config.toml
num_hidden_layers = 23
hidden_size = 384
num_attention_heads = 12
num_key_value_heads = 12
head_dim = 32
intermediate_size = 1344
vocab_size = 3549
hidden_act = "tanh_gelu"
norm = "layernorm"
norm_place = "pre"
norm_eps = 1e-05
positions = "rope"
rope_theta = 10000.0
rope_fraction = 0.75
qk_norm = false
attn_scale = 0.177
bias = "none"
tie_word_embeddings = false
parallel_block = false
init = "normal"
init_std_qkv = 0.0205
init_std_o = 0.0
init_std_up = 0.0205
init_std_down = 0.0
optimizer = "muon"
learning_rate = 0.00105
lr_mult_qkv = 0.7
lr_mult_o = 1.5
lr_mult_down = 1.5
beta1 = 0.93
lr_head = 0.0139
warmup_steps = 200
schedule = "wsd"
decay_fraction = 0.37
decay_shape = "linear"
final_lr_fraction = 0.0
batch_tokens = [16384, 32768]
max_seq_len = 1024
doc_mask = true
train_tokens = 309500000
max_steps = 13111
dataset = "wikipedia_en"
MLP neurons of a small language model. Each row is named by its layer, matrix (down: output weights) and neuron, and shows model dimensions 48-303. Each number is 500 + 25 x the weight over its row's rms, rounded and kept within 0 to 999. Numbers have three digits each.
Before each neuron's rows, "raises" lists the tokens whose logits its output raises most directly, leaving later layers aside.

raises: "V", "CA", "C", "I", "O"
L20.down1163:491503489454496461486507478479512496457474524547464495509554488492508491491475517519519514511479475526500479503512460480540483507508502483528505463481503423475501494507500558476489514490469568494523489520459459452517542496476498502500472466489505510526492474497531502532486515512449554532474498498487471513515536536471508542489510501485526563529505495466509501524436465490503527507447494504532505479480486483500509520489503510493500511575451514538491514526494477545444490483467502505494466491554514507539497508486529511497511498459524503518531532492484501509528487483481524491473495452493541514535531505505499508524492536534522457462477472506481460541527493507484479479533487491490488483555480456490543483503475464489521515469524494485513499505525526464490501483501488

raises: " daughter", " son", " wife", " brother", " great"
L18.down147:487465490549487507478482532522532500522522512466531459520531437544475499465515543507532519514483479476494535478515514508499518477516537466540532570534479474512506513507528430490505489502434461499508527463506463503504540526497480494494507475503492490482497484495539496470500519508509444534500488497543509506522492480483507485540507502471529506502473552523476497506442496537509506503541492517426518485507513477511534495572500505504530448487463521441460518504488521480505496471471492485488543535483497508479527536469474525497570517473504540484514459512447512484473543476501533512484489503509542504517477488517494512536486463523519501479470452532549496457476470513495471515485503450508474490477464494456480510470486524506503542518529494501520485473484451495486519522506495

raises: " to", "-", " and", " –", "–"
L20.down271:480460519530484479478544480522491510474495520496517517463524471516476510493509527498539483492468457511532519526498485549514478496490502503505473470543511379519512502483472506464518499500535473488534506498499497500562505491458506502512517472525502482474495482511517519467477547513535515520512525521467483495540503496525529463483479491477491500492484501553489453478490525525505502513538490488514517489483487617510480493500520506465522499503480535475468485505523509489513517488522484452494488524488522505553465517482506528483478525483518513512464475520458539513504449537540530472506509486487492519481449477522514516504484535541489524486526495553517511528507477489547543468529485491482515541503465506494497522479522520492497483541479501541497488487509494513476507533505510

raises: "le", "els", "ul", "l", "el"
L20.down286:471467534488532495476479474483501476543474517481492526469480472522482513528465470498497499493450492475490501524479492480494492519497468501499486476470521493543526515481489447483524505513499496473472541522499499499500490521477470523517537469505500506533493497499535522524498509499516517518487469536515537526486491472488493512458487482465480510508507498495506511522512556477473545566514527466498474490580515456512524505498485499462535446438473540511489477432489508465498491463490494558527505504481482468544476535499488498468512495470531520479480558492521503468508496482503508499489509482499487455550519496495508525511499550518504502560506575497491522528509506509485473473464492511499505528498533505493522532492486489510527476524506490497493478485492473520485515497538523

raises: " played", " died", " worked", " served", " used"
L18.down197:504507457459521517524499488502526482486475496521518534484519517485500505493512529507497493455515486531512506476489483488499543528470510485486487522513546479502517471518532513487518511474420513489450540519496525507513502508491507498494481494503439528533542487494482493497537460501492499481521466512543539525457477500499505509493533421500499468471511518487487509479525532488465517469468512508486505507504516451531486496533505492498519484486502499468548541517499513468469495518421458520520507500532509501517515476493539512482482526494482513516481497423525490530531510512548499462533501541502534503483502534480497485469483442534492493512527531490460500492510511504482492475516516520526509502449528528480507500475521476527484530580475509560508480501496479430526497461470464

raises: " into", " to", " away", " against", " as"
L18.down466:546503487508547547492513503486502492504492523515517443499547477552496526459474500515478494499474521525498447485503483451442476504521519546509519503495478497466518476475465507513546559484516490507502507461483476525499457553473497460527505469496515468504487482552483507455512520476533512492475512479484486475509485512506561511488500482479491514556472476489543479487490475482505484491498483484478496505467465495515448522548499472526531542525493475498440498537484516473489491493484487487523483506473516511501506500502499484540512525553504495519487484487500564521484464479481513489497498521497524486508518476528497498469441561465520512493482471540526487529489512477523517473484489566501500507546501510519498466484477526527490525494507520520517510494520521507463475517469523

raises: "ens", "i", "um", " |", "eth"
L18.down1012:528489540497498550522487492490537503514504510494502522536489505482497491532484506461489488507460517471507525475478481434505505483507490530464479450566530497447484491480515529484495464506483487508488512489527487485508510514506489477490456521467504522530509471435489529489531454480516530538461551452506498512548470510469502486513494525540503513528526506490519520475450539502502480493483557511500506516496528575550499524479507475531546527459509480509540498486531491521467470542520489500503517497496515514514508503462471515496514492471489508437453448473507518495548445507539536485444494486496522487493469512514495511509503530485516491521490536483490491550518512495465481489502487484474515504498488484500504500510506490476531500468493450482521498470491499508561445518477544

raises: " away", " down", " off", " further", " south"
L20.down306:482520456527551552494478529515486524505526516505466491505512485502533502499496465492452490433527499479502501491498509530455496491494494531541520479455517523535485485512491542528500552543538498481486503535516540446470487533526475537457513477512520451540486480538494487539503520507496478479527520525490514497522439501478506469484482548511516514518493486528504500505526468514501523501559513521503527458478478536499491512493505464521503487510510481460496486520497527521529520493533534450511487479452512506511449466463469538540493516534475523496472525518513477541514490472463530511503476493521530507472494552537518463506511510510496496480518515465498508471450498489504445513508460515453511514491510509525501510537460490548541504462518503456486486473493489466507524465505494